From a checkpoint of a small transformer trained on Wikipedia: a variant of Muon for these matrices.
MLP neurons of a small language model. Each row is named by its layer, matrix (up: input weights; down: output weights) and neuron, and shows model dimensions 80-207. Each number is 128 + 32 x the weight over its row's rms, rounded and kept within 0 to 255. Numbers have three digits each.
After each neuron's rows, "fires after" lists the tokens most often just before its 100 highest values on Wikipedia text that the model never trained on.

L2.up223:162095180156213090108166127099116067118144178147104082066068205113121144127067083122125159157111134143115131126089065088138153121152136119138111125150125142173158148105139100173175174154173125125140200076105133154086120131098121152091160055157109093096158115134081134144087072130156147139152157091133119116128215197106082102203145078170181068190121106123142136153162167135092117122128
L2.down223:169082132125149163116134131130138145153132137156089100195107098168139147062164105089120154150108157149152129148125116122174124124189187167095154122105074117156129110101147171026148141154190113128096099161047119100093086125147078098173113152111166073048166122129168043109156116099085118126144128105109121162122081139138119137114144142167136115129165150073187091077120086142119151108089
fires after: "N", "n", "re", "F", "=", "R"

L7.up832:119166106103130098090146084122091165120107157117214169123118145130105094150129125176132062107126069129155126139117113173158130137149112171193111132166134113181155192172121067168109113103121080079171119068140097090171143071118121164163128080193168067081177133104116111113116122116196159165174106081189168172102142106137118059105153138090118149128172105154161151151195139095118138113120
L7.down832:155182169056080122135178116124103128249133076102061135174190130111113109138094145155172127117125173107058159120137111126190108127114149167158122132124073168089101092095088123145092138151204120188138097162136103121101126148134112105148142151078128087120095187130141195119118120151100101165170132151148211103124104122169122153158115122168151134133146139134097085155125121147155161118159
fires after: "pro", "ro", "sp", "e", "l"

L3.up213:151186060109120078089141175133105084165110146146164137149156132127083133095158143134126073066155189143147003120149122179125134142143135130124205155144097144103107110110074133100170137143122098151109145114131101200088092096131136197114122182133156079137183127107141108095127091140120166144134148088108129144174135083158121162110118113146133156093118142120120117068109126180092172141122
L3.down213:120080159117104094109101106129182141071107135108170096159108159117180110129182120090112183161083108142164173143156162103069153090124151067168112110182182128093053150095139142127123168158175118121213121121160131095200115145155134077134121112150102143150143091133166129164138136138111152061127128182111085114087160141144113101049091118148112075169147145083086151164110124117145135145163
fires after: "m", "s", "c", "M"

L3.up171:122118192095155152158105124105122092093085120179152120144065142158116089137047141122108058163152131113160094108195095100110112132138104125148128123175141105107170158082114140125147073131088163089172054169145142119167137061125120093147149173118101106073134144122142152189105130084073086113140149108147111094172117065104129135134160090056185123112147095132160147151080157142081149106110
L3.down171:135141087188143193106110151105137133131140132115127163067159127102145114156137158104128100154157154119161139149120182135156184174128104173096149120084151170082169143131156123146176133133112124110064137172103149108109135120120098052209115112172147076182128099128090123118143095163105112075133081161146138022125110084119216111150148075153138163081155124153100121120141108072134198064072
fires after: "r", "J", "m", "ap", "or", "M"

L10.up657:120130096113157094239102111176112162067138100182111156142129185145115061153156127143102079110069132186089138107121141143118150096146120157106209108146106159087133085124145057150101172109119164117108117154094104129105156109180139148157102129103179135187201169132097139103194082106149093114134148074128128126135149124121109123074130161159113169179097129090148125138101056104135137107103
L10.down657:116092171146141162118095105179175114118095160150115152197107094105111117067120114103174130094124105120158029142189191145145098141143157155147121139093179137130128072141135161143084163124157122159126060070146047102111123164121160134123178162138141103137127092135188110153099024136154099168108109109133070168123155188093113123110144102193149100098109095116098134134136126161143187108133
fires after: "S", "s", "as ", "the "

L9.up110:140160133129150127130124200157131107092099149133127121176144124146127112155141127130131056187143122131164154154099074104165146170180133162129164126169155147095158154077120124123112148096141087104103091140161136122072109057075129106140111058097152072152098125106117134109145133180099187147142152071089161037118182141171203192140115124102137112155166111118172161085169140143094107107231
L9.down110:158155045177161141171150147137119157111124137109146078136140131119045109148092133088159170196125160174091086150116102138105117086099135151069161149127069189179118106135126142112132120141133093081119061149095206167105156116126151114084115029109129135151160147108153140146223151112146158116126177130120083189140167166170152082073119102133090144084114107117126137108091104128132133137132
fires after: "ar", "in ", "th", "w", "k", "r"

L2.up821:134148146088164091148129129044123123098115121080114084098155058113132090099095084110153169131118119122176107089143134140177118177142106128200125142106178166099073121144130126085117139129106116134161099103146100156056119128084164185053110144141105149197197133094147123175122145172138160149155111123157105114159068114131131098124139156145143104086118088190111142120168116077186108129063
L2.down821:164190147167102130167089142111077108072095095109172173111142166126117060119173135134118126111170155112119108164115193157163111203124084118123152149133191100149085111178189125081146165135114152148149165164073139086152170160117118094137157059127113118103116118131178074159067160116101088133114156137120178110105121141201166149100139174141090116130098118096097128116108154123083096148068
fires after: "h", "a", "T", "ia", "ent"

L2.up98:113153181091073138169114106111166116171110192112121133130139096123124081147134099103098068148100068095101159152140147183136200122197126151160098162071107119072109149108179151151165088156068146097089078084143112108075101121116061112086110205105114153150139075143143103144110120128180150072129128127112088103111134126083179186154153136107133141138148165103131083188084109123143216104154
L2.down98:142100150142126226190142131146133082108158097094123104113087129123116110169176096098163126122179145090106138091141132132090146104108168148106120103121144136113173146091134142114180150151160174111076153184147120125155158173120173145180155110169170151123152121091136092136113090112092111188124078061132143138192136110128160113148115092082054117148143089146124056131088102125117160126111
fires after: "z", "im", "u", "Z", "par"

L2.up381:116192100109178072122167129135133133106172161155141134129173129124076139126125168110193156100099156143177163153106182138196134092117107036122080102152127125205126088123128113055114147122114086087109188123060133133109120130155114178139120140161142078124099079113149124142153116131121090096087169115161110113073141137141122134192108078109125149161099066134192134120130065150189110111069
L2.down381:136083137150103178113121126199115106111185140159140111157168118138170108123141147125175170091121112078156135204134147133183125138137191183180129112078127130115082127184092113079082094183139077145159094178106124087161050157133092110161113145139167145041116076138173131076147139130133175140129102087129121153125136189164066100156139126140086111162118136134107169181144090054122166162139
fires after: "ati", "or", "er", "un", "for", "en"

L3.up16:135144116098126148161093125090159084100145111140136095091155129130149116152173121125139102085156127105164130078170146124163149162124123156159164099113177105104130122144046172162141131125167117045140098094165116142091151137123154097116101145111151085115136108194157115147108104115113162168087170120046128150179149070059135136170150169140139158147135086113152144108099151197067145089133
L3.down16:176156170106151081090103127136120146103153091138102133099100105133142058103125152179094173114072125097085179173132129134106127125157096103169148144152102171087110107200201138093164144098085173153171149154127174150139098149104110146113120146145094161153117138120139115163178164199132165144112150094176136146037136137187147107076136149075118122079127133111068157163159123150151164121094
fires after: "m", "M", "t", "d", "et", "ab"

L3.up13:133148130125119111147124143098135170174204111107177129167155126080092092113049095172076137097157103091154110147141138089102115135132143061125106138081132159150143068089143145122193098122086125103098090102173064117146126136092141119168164139091096134180112114131107190100142126120076122099087112163103101160147140133195085147170139078160147211104107123066133150098035124108143096148123
L3.down13:147110178110145110126177160178126128094164116076131117074107152115112121119112101153181155118090114129178067126124112121126118096101142121161166143131081138133113124122175181179139123073100136128158154142129100137134120093121191105156134118114163108096090104122173152156116155085135082090070102176132175155155129153116206085102034118146083123119105100109130100192179102085100130148166
fires after: "it", "S", "i", "uc", "z", "ul"

L7.up440:133146124078138141107108111065108171127164183141123151102163112109142116148077107182129120137040123091113131060117132133148146111092130157081103201109111222143123111161139118123072169089135155108162078124142109109126139112113137138136134142106107121129128087134142145131156148151180160149136080216135117157131195136157178170097148097095108078163117148081152141104108125218096146158139
L7.down440:135195079133143120100086194170112127164149118110113147122106127128130137114144135069165091171124095115137111137135126088190189129170131145185119141135125153096122156124102099111171065155154070093157164087164155155128129105195081154157133123150123131097138161162146152131137112101101144153119123114115154055162109165198102085153110077186092102099173114183113134114104052111183102101143
fires after: "o", "in", "a", "t", "e"

L6.up349:154161093112176138126164138174116095159123130065100170129125199140143124078087116150092134092171141132183116065131154099105098174137127147156159076124163117108156184111111137158102116115090160110103088168119105143095109158173135130131177119132103104117108099163132135127088140162114147147149158104107129144110121135180103127162075147121050122160152198105119169148129139105166185138122
L6.down349:110214095119134171144162099110111145074154117107150088129102133109182089073105129154169106047111105112106112099150135089131145206138123165174127123090116184130171132101123114143161091121161108098138086113147131157219049121163158105117190121087123098085110150141123188089104228144192151131139157119104136061134137104094096068150133091141077126096107084129136147139201129099136138130132
fires after: "P", "L", "R", "S", "H", "G"

L2.up57:135108094132095094141176128090146118155131168174073107149149158163069115098075147151099106147130130102137148147098147120145178166147090122185087105085158129128141098166164096183089119133063177117123075156112168143182186075131131181176153175143093104071126126090142148182115137139132139115131118110122136127167127138113131094148139066159110128078132091161117092161128149185123119131116
L2.down57:108185094138154151126106173135142130105113119148140199080134161027102117126053112107122134149106186082126106121088190110090136131164177107117104128126154143112137136122136160127144119126147084150119114176156104124106148161114108095110091132118091161183124142121131049132215123111116127146136144100151139096072146105140137122132108150122125105149105128121143125074185145079127139144153
fires after: "gr", "r", "al", "er", "m"

L2.up912:145120145103156131133126103140066126136103174151039131134143140126082191109181099080125142132100175113167127132141056172099160100183147113157132136181126134140083061131150096123167132140205153100109130108080137149141113125116105110154094110149077101119223118159150063086118111083120140131148080172143112119062066078095085095176218127100152106120095155091117132163149148119086170124204
L2.down912:108139103165118089186132095143102126106157179174142096131093076147109094149101148167057142184098085141132171159138118147150157141153143127177205166158149135110091116064128156151089149095111151139179192092158106139051111160129093119116099094145096222174110152087117086110120130168122099072114106073152109125111165113198167152133076085101130125128162131113125177131098104118114098100099
fires after: "R", "il", "r", "oun", "el", "ubl"

L2.up687:132124144132191167127157120168137102125115090149094145113196091143223152134146105142118146102130114085189168135079115133137065147159111177085103087113044175161104148150055143134137139138081130067164119098121065210192137128165149153094178132153057179098082110093104147164120139146129101121116118132159098099075095136111080082146157130150117136093118119078102136131121120116143083097101
L2.down687:162103071127129076160154094172155153150150151188141128178131147094166154126134137174119140101133081195125145201153091112145173097152086142120115108076138128166056159079108109059134142183131153156148134072114119116139111117126139148067122117064094132130052070131135125113159135115169104104106122156119172162072117175115105093137093151138161108102144112139107168112107084129085185099165
fires after: "A", "E", "i", "D", "H"

L6.up166:147103169119156110152103159104157168160075176158047151146138149191099199103091144122097114108087130123150136117099123127141157165100155114124149111193113100150144109127148104191142082099107115149115116072208120194103181134163129139140057130150120157075173132202153126096089148166108150155139110134165158120071090168117171062157133084157123115108144176166154129090097133123128137167079
L6.down166:082097090100090111135173126124094172081139151072151137134103151096120128131085136145099126139164166179147099138155179134117065111168190167153137158070155138106135182160121091091171172182135138137164164142110171098135097153097123118165138112088110175169064101039098117149136084107189094106143168154130155130108149078123127172137116140076152149145095141101164122153120136148123068135195
fires after: "str", "il", "el", "ig", "ou", "ul"

L3.up455:129154157123211194154178177111058077066131142172113147139206078107181164105143151084151136175140134150118112138172121124118148153152069163109086132138084183123127160076143151132199163149082126114116179092135166132107140107116088160107141148132136109078165156083148130128171154146140109153118130094174149147121144183112121127165088127155098167152136147140131101136163130096113046099153
L3.down455:110140140129177079144165084190132118097140117179067141092145128177117154147112141162140140125172106170141074108127116160150129105147137131119146172108122152078109182071159150115137182107113140148092113152165102105159180080155127124135087107146135179112086117075101104137163097171081096146102163123120101148110187141091113146185139148136132126099124121094181135147154077147148140052082
fires after: "ar", "A", "l", "L", "O", "i"

L2.up350:160117152183113101143213146101107141117114115156142108121127106143142155150121116108126122185110177091132126073122115102141141118127124139123158173088199125133096126151131150142125130176111166106151172080170169155186131135123177161100110095120127120207031120161069071140093101128128121120080092135063123144118139192138116104087161122099125092090078134090151128128130113132085143198175
L2.down350:096113153122115160150116096158195143142154101100163144151129081165126137144142094151153129110135149181150125148064104134080126139154123135187061102196137098119151075064121115131139121086110105100135100155131090108106065156159099121137136162133039111119178100125093096116096121143113155133116091115136087151152118072131088144131130114167158180167118143127157138146159142143139113151108
fires after: "in", "s", "u", "B", "R", "st"

L2.up983:136122118138120134095202155119168146164167115078159160066116207162126139172132105117095108102145105111160082130120077145106125116108155127151135188094130140138172126121091121106097166147144120114093134064140143151133168094053098125187110149124140109049104080089164134145143144083167120142117121136159180154127157118108206148098091147162168108135096184066123134100120183112170125114104
L2.down983:106120141068158046153176125128119156183144067101086121131146152138139215132118116140151136072144116092119126078143156170116099169086131143120144107124083157103188075091106124136197122161147113130136136081164108074141185138155170169121042150093122177125111169110201123115150093103188140147133158109126129067161107152089141147109124082120166125130107153086078123070122152179092110113097
fires after: "==", "===", "a", "es"

L2.up592:125147121154161105122114175116127094159115144082132148123088149109120138145073139111124095168115177103136118073152127107220060127124029145124108179130121218131070064116110128125120095140198141119159125141144100165114141156114055117073124130095110185166169131091128132169123178123101119198161154164154165163087163169064078136095098162109094160109186099183140117144095184125173158151127
L2.down592:110145161129157144102081134145082096108123217104174137128162117103151006134217162147145129130121180209092118115090183073062083118131075100128116149133145154122169122145139099108159092128108101190123121152107122146102089130133153184143150117133142119155156198120080122142116101141077106110144159092103168148070120112179104160121135117142095173171175140136113165169113120092129156082085
fires after: "T", "Th", "H", "th", "h", "ot"

L2.up61:107090119147196151095171139114159095139152154108163126136111131164141131172101139135060178126101116054169092116136122139136137121136108063120192101143131112142071195120093137123125082169099092156137116126143162105157132106141163163107086108097135099116133159111155063167053121091114119129172151120150177203163135062132151182105183135098160119088125171096099098075167115108140133154133
L2.down61:059138127167170096132164074116137148113128135104109081173160072117136153114082154129060108132124079084148090087090129136089179085138098097116084108168155099165112115206113094129091132242143163181130127135180103158098104128152156159102118075132105123165148162171175099133136151126141152108150150147112154109118145093127157157086037129177093132104122134187126122160108120170075152149135
fires after: "Un", "C", "v", "B", "V", "e"

L3.up617:114128134143094163167111085065128121113168122115176142157107067101153091085089152135164124123141118148138163059116147080132153119146130131095127105128118138123090189090075111086116100093124210104161146170156152137112129072086143126092120086128103192118153100075153197173177082112133129072150107136091101133117124137179124115076155149135173185168169142071156161169112172116093162061132
L3.down617:127159121151114125109112159119111115169114135125118139151102132111086091099116064146084148151121074143133134113108112128129144151086157083130252166121185165105120087170162144125144168202101087120137181150169121157142115121139150130142118146206100095116074114147169118150122133131125163178106107132139153116140093127168122097137132150198075134162169143111119138087192134119150143122086
fires after: "ic", "e", "rec", "ap", "a", "h"

L3.up572:152174094111154136129099147150145140089153111112169094117114121185085134166118082161076070106114093097138136141079107123088151136149207123165098104129131102180117141123154073121118115168111091110170142130136126152148145188101152066106083087174098150151102143144097151090130137144132117161108088109123079161139109108122156089174112192092168122126170114121164147142153077129087175116186
L3.down572:148127142113107118179077119078160148140124186107151115147124050097178120113121155137111087105123114077127183107100095064088151152138152157125171177189151070119138127083131091143115151153105147122116121137136140100096165138101086098131104122103128113111062082181119141134163123113107157154134095163149055130167187090166115145137138131119217180088171123079158167158170135126127188185135
fires after: "ep", "E", "pro", "W", "Ch"

L9.up422:100124082116163104171088195100144157111139141184157091174143106120196132151132159159152156128122170077170088210123070164153055155105139140116112141145112107149198127174167120169082138184129168140151154090073101095093093114126093100076194095117106049167138167094171148152139124182123108154100125169200112133175110213133168143152132149110144115117163155106136142119116084066142114114129
L9.down422:117111125145167086111146173114109181158119105154118105154081133090162122080174104138146130108096121152148087185113119103155105085176100140108192125158145165152172097169114103128120127148137070119183125119144122115168065134107146115147094096201110133130130135175138104085135090149164104140136113105115119147142092111084120146154146096121133065131116161084141103134102107113143158045072
fires after: "f", "t", "m", "re", "ou", "n"

L3.up507:102136128061138125142109080173144151139121137114105086146115095125148051138177145129115182118112170152151163107109113136107137086114125166127108159147129109146153127162121158093103155115190138108102156111177177128127171097155105081146124167182128115141092150153166063127100135100102135126152145203100148206131082123141209135165109145115125075138140129178134093081152084157157126137148
L3.down507:065176126158099097113125129099134124136111120059111140118160139128121096196145155201139162105102121114181240097100098134134075140097143138124160069159123130071113066121143136153080129144148110130087133108085091049131118168057179113120172117105145124163109135137154112138135169116147078120132152113134164082104093154175127125119104139094123218096110123111126096124153168178176130135110
fires after: "en", "v", "al", "b", "p", "P"

L3.up629:120120083122160145160119111142128164187124092171177133164146171062069068108118096061115129091143072097113171126135110123134128127154203133143093125070070105148169089076131113126163116138139141130107172112155104151173111134147131117165150168186060161024117133080139180125119111121083135099105135170107114096174114084079123112121168141136107163096140132086163109114107123139126173092136
L3.down629:137131155128116100121191098127166123081178167077176139089084105157105110118180103154136127160151108149164104118105092120079175072129160074103161121147076182082124148169136101093136129181097123172084109145109060120048118159097080106127120095163188142135145109176120087083213110119082154156145109049138142185167189146124081139113097108126125129152182104119127173149113111166128142118143
fires after: "z", "S", "ev", "Z", "om", "al"

L2.up294:162094092115153160148126078173135201102074115163139111115120120104110159214104135065121121118086093178106121054131131166181107161120141133110162164150138142141207133163084147097183130082151083149115155119102153179176206095094132100116116142194084146158075113120089195046085158095109106083120079175135092084158086091072111143065126108155137230148128106116120131161157104098123118154098
L2.down294:120155120136115065078124109111112107125109076151162170061162072166141123052144101114107110173159127134094126112139107149106181108150112163113116143131034122121123112174135135123172177157071124160178092170141104169122174159162124133126133108171154038140119128094140100036122114120187151136153103174117137100168168123109128162127148147102104120123107142124131197109125222134140103135176
fires after: "f", "S", "L", "h", "z", "H"

L6.up627:124138098152101135112138100089145097128129156131153153157082154115146168145117095144066068130140120112157142123143142084086089132181110094172161159129148122122117143106088131117123138164124102120069119149159113115070110086159150142152118186134174093063158119115099133176223144138079105099110175160075157146160112160128157125128078195175171118166159174110124202145135101162128104140129
L6.down627:145115143106134152080116090135135108149080139186151101129093154078136140136088091087181125091154174125151095138135088148183127098133087144104094107131112189170090085140119133135151148103143118166117078118152101117146140177159207097106145116092112132172073054155129167153146148137227123162177115135150137082145087161150134199157056116122155097095091128175133087126127087112140142122106
fires after: "===", "er", "==", "f", "ac", "we"

L10.up111:132177114072141110096066149148154145105162082141115153119114121145194150136146157107129094122139172123118092169128157163173139157107140111188085127115153110108168065097138133117179122116105130133083161069105115110085119084112088181173134210180142090141067083145111124111098129126119091158105072122107113140135081168070096153117133161063119140143138105149151097077132051116150084150137
L10.down111:139131154134093054091168098180118162129131051134103143110158065124097148103096132069133143128137121107135137165129070115150102092123194115175155121189127095158114094172177102147124082111116111173156132105105179159161094172110105139161167170137071135169143136152110095122158131139094162131093103163117145125130146115184178166095079088116118093149101168085118130136117115120195190088109
fires after: "iv", "ers", "Ch", "or", "ch", "ati"

L9.up123:144055168087102111150151146105141063145156139208116092221061140091146094215120092107161116160172126081148094166169088096147136108079107162176123208150138116088091142165108108126111167147129112155130099137097114131182144161110133218112220151161174165106096168034098134175162154135097141115122090151136079142160190133141142138102097139156121171171159114176110147166118115142112171132116
L9.down123:143126118119111092126160152115162144137151182107142122098132168127184174157142122124140076155078138123155152102143179202113110183158183131108123033177165068112168104141110062134161133112117170118072099169158070159092075153111062139131117125148092178103123143170155168134149134113122114147198169085089152176108115105164103142140133105123160129177111157055160133084098117081154148190147
fires after: "b", "s", "o", "ri", "er", "r"

L2.up417:100135117133120105105143173082126148120088142072139098086156078138153141135137143123126152115140157100120099085115165150072099111153151118147077103102103148089120146096134115121113160119115090129141115128110152122171120082077108115132135146199109159169154145167099140087145117112173131139127154139131157081113130142162102209155141132071140120116075078144197204141183109125139133156176
L2.down417:186053146108112124158171078084135093144165112155119106141123136111095012115089068087134131142134163072083150153191109116134157060130119100139164181144146137154136129097132156132129124121167156129130152104118166225052157117115167110150146092098146117128109101122156116152139178110143110113118102130147132178147144080181133084096136130156120129137151140143100074162121190104095124171086
fires after: "ar", "ak", "k", "e", "est "

L3.up611:194172068112117185151134130160079128129127106095110125126116084175172115162119179141108136162130132104151125110164120159140085098164097123127147165124110101127143152170144100129111126108196135127145127094095176133125066176146130128177097153127120093146072121164100153145114123164102142068191109185094121195137159116114152147167167077109159119128169173100147141097159118090197144114124
L3.down611:108140158138227078138058094102181095128168111098210159139128135117083153126130082123137139112091122167128118097077173092138097145121157174094152073137142152118113140115143142145159112133098116086028131130127097133147170113135138162072146152133099150129137129094142122121144119092073108177120169108164137063156135094098103159094100199106112188106046129146107127110180153135101093137111
fires after: "str", "v", "ol", "p", "os", "t"

L3.up74:114179154090101125120120186122139174133121048191139116187092157138126132182076147075153064145077047099138142129156098168094133101112121065090072128112124076150113166164142152119159160081099125164088129166154162067135144170134113047146110182163101134182156115182103118163115114173155136147166191136164173113140084115147122101084099106122044103144145146137154081164125136153153125108119
L3.down74:137109071134114145052120055145128118133099112106117165074182128116128161154111142162114096110138120206151081047095155100081108132098178088192172113165143148100135121128123064120126080162140116101129130125168138166137138129106125119088153164157136140108102134084178144129181169051136144149111122096120129099139133157096081217141132090111134147156081123179115156209170134090137189133121
fires after: "or", "A", "an", "as", "i", "for"

L3.up784:122132097129154162182107183154160169092124102108119112162099148105231114121103159157192144122108132142140133149108070122136098131155133164141128108111117151111134136121125147065089126129118126117082157177148149164131132121175136122076100117111121132132160104115178179198134065136150183128168145161182142096080144144111111164160120117155140133148169104081106120112058135137026186083132
L3.down784:164118181145182120108113139172118122141094151141165105121064103112070138176182119117152148179159160134142116147160143106136132132106093142132195144148105105178116100152165130160135081168069149131089161128095144147133052127135109112064150150143160124097161142139109133121112095108145055116168049132087141143120123057084117102162087131101127082139128108122153177127131125138110134118090
fires after: "re", "R", "D", "e", "f"

L8.up1014:133092079129156143099135188110114143108167155117093136176117118091137128120089115149113166114163184155055108129106165174113181150130062135098032088152136134125105149176186100089120159202123134132140137109069139148126116165130102110139119068132120156110079091106107060111124097161130087145122172064151102119153107183108092184070113116145093158146070099136167087145185123113100158119114
L8.down1014:182123179119133113153140107163152114142114120155162155144161166122136181135145132083178124123136118157133108096128135123091089159096144154148064146053083125106112153097178119040145159053135121114089155097103129133139147080184117073140108182141121157149118157151128153124141114148111141095080065166119110107173130149108130135156122101134082125137119173161135114107131162098062094109143
fires after: "A", "C", "Con", "O", "g", "a"

L2.up389:132174124143167130182097086174106157098113174112092093116099128146056123174122165155092139066135073157210126097110075152122136103182173134143130161046117112158084117131132092137132091179111129147107119141162134193112127101099138112104147110048121158091145151073104151141104117070128123225092151086097130194059092104088143108133155156133189130099154119172107117163084158114107138071101
L2.down389:108058126139189153165114157063133174182122091181129085148117153125145172089148147149131102135114115104134141206167109132126180113146085183147144128167133141108087146156166118144158150082060182142133105169174136123096162111119145141127153205155138109127072178151135146108104156151125162085110140156125166093184154123187124125077099094090174121079158095099105158148128167055101118113084
fires after: "W", "M", "R", "m", "Ch", "w"

L2.up452:163148140152138094141165090186175143087091076096143094080082108125205143102133103131106142134150130140163105116107185110166146084119154114136126076144111088136091103108127109107085099024108174134163165123123149196130160112144113124140118114137101074167025195142114102118113142161070084127106112130044127150148082128108140148125184114146102156093067125145131159142143116083087126182156
L2.down452:151126068176125144100133113135130119109093137116155171116126132155138104152163106134151110123193110146095133093150103080149087157160132086162181097187145150127120118100086157052117134134154113143156173136136092128113135186151088056119139100141113107151166136135165086115168093174107117104163100137151097214127139104093202116186074133152124057127177107069098102078126105151103149136182
fires after: "ec", "B", "in", "y", "on", "b"

L3.up247:128113147109125093137125133179110121062086105191144086099052128130154139135124131226130160084147127140109130093117156102157122149163144078153081116119182173131102112162093090140123159100152164136115151104126165170162140123123129157074128123078108147043150132141169111110115216160098136134152064114108100138122117175162102138198086110161165151139136111150148093087145108083121145141121
L3.down247:112107149060134111088129134146139106120102117128106165187131157146143078174151143092134163147129197120149105148202126187140084179112135045102136155066128160097133138115150173107063111183124120137113106124110110177092159168091098128162130163128165118098127109104147123155167150089155133131167121149129065144127096145192097087098106166137122169130156151084170152131064102091152154157182
fires after: "f", "M", "res", "F", "N", "r"

L2.up807:105128116060074105121127105139130163138116178150120149153155178082178092093126085145116142090132080081118148176138202119152055177172103086116116070132112103121161098146163133104121123152119099111110100151104103057104201130100113092173118103155111149125204162136160112156145141146166113098127144184178094163110147155105057112112143114104082135102082166171179126131120179130090197071146
L2.down807:099105149053156096099115086157056138143123131141150151139148134122212132110191103139129141109134152144142113131105142126164111081104115080065148037109172135117155137171075109144220081132098150090126123164124081182085135093150132156163042166108135114107152151161174094144157136077114152113202129109167100126109148185069153166166171152151118131139108125107116101187149100073113163089122
fires after: "A", "O", "or", "I", "D", "en"

L3.up748:165116132092161094151132161147113152130106106075155165083114206179159111182189152185102097130155147151137162106111172032130093111149126204090165109095106079140173164093142090192136128170097145125074133135121162126125105144133119157100131211171116131098135099107116137130104068099120167123187122125096102157149095155123090149173117140161162137185144128102085154145113187106169126107175
L3.down748:066154119121098128147153136073106159102141052078083118142108172074081096144131156120149157088139113078186088136113109143159140153052178136127039123161183132145099161175132157101105144132194104108132179129132093159117111187142151085077220125124098148135089105128161130091104149147146108104118136175122123049108131133120117137109133143153098136128156128138133138098090023081157118171127
fires after: "ep", "D", "l", "en", "S", "H"

L3.up778:185139094139128125109126136133088154149133113209172096099094162145076096126123107165055124137104073151143127105155133094180067136103134127082149178132093131093098121143061150108126167158131165142102121143173088138117106138148088163174105179177112123137112151116107109200101072141075141155132156114112151156149109060183092132125090167167139121094117140106092178090151134098108147170142
L3.down778:140106112150100161170147145085125130068155082054130109155151057120156168123147156152093158137117079090170080108141110096133114118128159170157176137173165073177056149129086100085140148150140140120191072151106138115119179102132123089162139174079151123160044160147105166141146102188124086137080148121161097112125156097105121047147136145135089146117151112176144136132144080149148114047139
fires after: "S", "T", "en", "h", "f", "th"

L2.up54:095167153113184156147080133137207135137169146093091124077094169140146153114192109161151162132132129074120134105134167105121129177139107118137078138121100124102153109173180102160156148126107151158137168157121149130129080163138123145169078092131146110149117118191104131175130108107128115094163113115131087164153109136101115111158132123119142160154114136075205097077151084036177108105064
L2.down54:081115153103103073081136130164103102107084091101146162152105125154135084105124106101193138107069087184160110147130043104091149134142071147158157156143151097143169123134140146192143149142138116126095073186168130155111088117120103118152090139129200166201048140110125155095104109132128157107049121092148084142070077150200177149070149123137093121121188170121079135119151130169158158218125
fires after: "el", "ed", "Ch", "ul", "il", "al"

L7.up197:068103110139078130185045176182149129110153130130084133124092134164185129078157127148095097183117166091180162160121113135101080075147156123127150099089104103140138174110114156103118145126132168141161154078132123159234149103107081142118086116131114044082124148155137142154150088134105113113101092109151137128106135078130176106120143104107144153107168117186158144130201139087150136150108
L7.down197:126133090099082075109133104112171112082130090129206172138108113141135154129100088091132124093078133129112181127136164118186144111119099154104083178184144140136096088156161117177093157139079105158141153134130139055125088151050167119098194152117169124187065135129145130099141165097186087148149128068100127128141133138087102110127081107217167148148122144106130085071131100126118131099136
fires after: "il", "or", "al", "p", "am", "em"

L2.up586:072112156133136122070143120090085139068126130150131108122136158126136088108215138105114163181148167116149166109171077188071077090178112174132161147186140154139070180100142120188131046202130167165152188157169146115192098118105120134087110162116164127147143162078109049087112118146173155188110151144060168137123095105111168098138164162139166152134171167118102121139148107119101098173149
L2.down586:129129114114171156192108146148196157182110088133154103185127051127121228151091114178126071095135097177130109153110179146117115176126139065110097122135085152199154079045132130095072136073144090175073084111138167099107156115128163143178152104130111115123167123139135137142105164161152165083109113137151088099139175141138124131117124125150082152078097121175180163135082131183105140123132
fires after: "F", "C", "B", "c", "K", "was "